Weights of a small GPT-style language model, trained from scratch on English Wikipedia.
Training: a variant of Adam for these matrices, 6731 steps.
MLP neurons of a small language model. Each row is named by its layer, matrix (gate and up: input weights) and neuron, and shows model dimensions 0-159. Each number is 128 + 24 x the weight over its row's rms, rounded and kept within 0 to 255. Numbers have three digits each. A neuron's up and down rows have the sign that makes its largest values positive.
After each neuron's rows, "fires after" lists the tokens most often just before its 100 highest values on Wikipedia text that the model never trained on.

L2.gate107:159136145148147145096119120115133176111083099128105131139089131145110136142145137098156135123088180134117140135078133144159138146113134136117118092155151112139205164119125149095117114077158091168118087156109155114145120111177150183129130150128145122126128145134124151117127137113119110105183084168135147116119139143136120144144130071127140148117163122124102111136167124140137121152074114138091094114136128093101128161097143092136093106128140130126079144136113107129131151094153109
L2.up107:197142126127180169127063084119101154091099129104120128142124078129128110116157127097150126093097161108103157131101138149134128128150117137145130121184108126137160150114148122128087113121169113126101102147138108110161101161124107130113103110147121160164120134110124111157128100127142123133161098130155157137094183101120102140147116122168102124100112125134131128133147213137162119138148122112121112108129117131141140093100141120156101074137116096143103091137116141109121122085122141
fires after: " con", "cl", " Go", " in", " ext", " s"

L4.gate269:108107156143114138157136132117117124133213152110102098162134112134149122106143115109135134188116130148149075113139097131156141184111122133079139128110107096150097147132121151133112121121124107136132092148140115166131136081111131123126130133185122123131140108114117157142144142135138121142124109141094105124094120128154163068150153117114095151145128127088175173102163155128166154089117078098109152161143115139091110129140109102168123161139112130141121085169100109128134127131107155
L4.up269:106133136113116131117122140133125146114121171140144126130144148156158144086133124129162106168162112076076120148157115164165105066064102135139151111125076136147165072060141147130132096124164135153116114143097124118125108109140131139147167098147126112082134097115124178116170144121135114116153152134117126103104134111153156147125115119134111129117117096147109155141088099128098180146128144135148141128130128135156123071087140124131107116157121096123167109119134142161131166140141136
fires after: " M", " E", " O", "St", " A"

L12.gate193:094096136157134093128161200109133115119146132116151106130108147123132137092112120140093132157132161063123145168137123161136127162119178142152142102142131153151080118155118107167141096107102129135167153145074099138079129112138140128126134086141135145134099116124113111116108121152137157124113107137171073134149111140122098101103150146150116092122124154127158132132184118114103115125115139148119149093126158099083136176139178128116130108129123134127126114158120147143072172152119116
L12.up193:065132142103181123143092133117089151124112138158082123109107117054113125124122157154137148127143129102106127128121138130162158103136116142133152102170138111183126130092123157162130079140127132130123144085112121163141098128143122107151149117110132110087128121164122139145108178120109125173167151125098128140130206150150155145169131146169114140138144122097103135106154122123107091122140142157150125133122153136149109139079144130130106111095121090104115133148161133134159106160141163
fires after: " A", " (A", " B", " of the", " in the", " University of"

L11.gate310:130175146093161135098150113146142157194102129109173093121116107110095142132091125167131127100120155132108130134145112138127145079151113153136137152138175102116095132151133157147132136120124128110109118144088125099111134124117102148104136115112149141102109140087139110132133117172146154134108145138126146121100177124096096152153154119132168110136143102158089123115182115114082128138134136136155106117080145130078124158134168124084087138107121093144092107136180131098147187136118122
L11.up310:152131139146116126119132108109122145167139165109141121114137123118146123140104151150154147121155138107134120183121130124087142113142145121138138151150122136099134150094086149154111159134129121111167113130128137103139098127101159155135107120131152140128131086070127166162139130141103133156166096168148118123166119109139096101159155106131126151100135129123149119078148116153060145174108117081111088131105121131146172139142128149132113185156175141187147128155104101105114150147058143
fires after: " s", "-", " \"", " inst", " un"

L3.gate12:156087108138098138145128111101120138103172090136124091123124072110133138144132106124099117192104100133119063160149138146115137175198128128109161111097134111154149105109108157125129129135124142155155136169119112088163106141122127154121131181151152126098107154131171135096131089091140120104132132159087151123154133127136109126126126188119093141167086126128084151134142109127154128174116121126128149121145114138125140094133107119106148133133124148117091097147132145113118119086104152
L3.up12:138145159103138127140136137122158067141107092123086175118158139173167164122137104095150135117103130114110124102074098117143144166124123172133187138140104129143100130108156162127108142119096155149104127140140139141122096162143126088101155123098124141157127140084143119189158132124088142106140175134106129152145145146115133150138146101130097140087131168117123126162114123141153127105164159124117151142122130160147131120102162112153138151109108154092113167181082136126144158103127139
fires after: " R", " r", "c", "R", " Pe", " list"

L10.gate382:143152147129135151132198166128117096117081099114103125113094120110125122129144092100133107151112135100145102117168120164113135147166117119155122069158192113106100118159139156132121074134116141178100105148092122087113174126128086139138162123165143135162120106116141118119138103156087119093137111144144157140104142120112098127136119119107136142131190143146144137097148103127138121164117097145108120111109136183098103121115155120143131136134108150137095143154128166111087128153137149
L10.up382:097168151107131143128120106129114116148137144134136115157137134132127133125134126135135129120159128114143084125183140134185128105139091130142117085099114135106138115149148181175148135083152097104169140133119128139129143149118069157153077080170152100137146098136104151142099093140104153169129123151117110117109139093104081172099094135078131097130144148099153145117105094146099091141125135179120129137119136194118146095137109128116136120094133119112153099141145096143096131140140141
fires after: " F", "R", "u", " P", " G", " V"

L11.gate416:119159130167111117093160129079076124171141136135109113104142131122133134122159105154161158132130128120136167172127138125131141078158132075115135138140091136168122139114085138109140136153175156129135062123134133078141146117141140122118107144142170179122147110143144149145112152132103163137155106166110144133098128140142149147126130150068118154108103112131140118170126126117150149141120142125149102119131163057119150120092137110108126169172130118185138124131109106102163143119119151
L11.up416:117097127113146116129112150123126126116068146136131166143131186105174133130154135135142153143124134160128154135120139130137120101095156135133133153114133089160144141095132137125113090140145133172110115091152117100200107114107125116097115109163174177116178138125128122158160097094137150140097104141146131116121115081155108150126108142139159138118108133148153114126125102108115186121117136144145105115114112124102167060069154094161114103146166123148090095134109126109101118148130148
fires after: " (", ",", "imately", " every"

L7.gate268:125117179130117119131130151108098118157125143101095141174137114135144163170103133101106088116129151109123123141163125169110119153150102145130126129166105136121099132165152144200140138097150107127181125136115142103086170146131143150117112121116140130147144084123118086166168153132117162116125111140124092133156123133142114126090135131128099097110122130117104139102166128080116136135123151151077139142095135189130075114089140091097138114168129115149170135172134173129142138151148126
L7.up268:142116141119126106104105160111090135152113134102096113141159140133145151158127113088129122099103109131137138106137140172079147169156104169131129121143099108113123099148128128132151164114146120102153126149122097097124178163142125184116095109095119131154175121144123135109145113138117158108137102147168096125154124161146104121101148160082103169136141124094069122146145135120149139139095153181092126122115169184139115166124110104152127138179152138153147167160117135122096141152135115
fires after: "–", " May ", " January ", " October ", " November ", " April "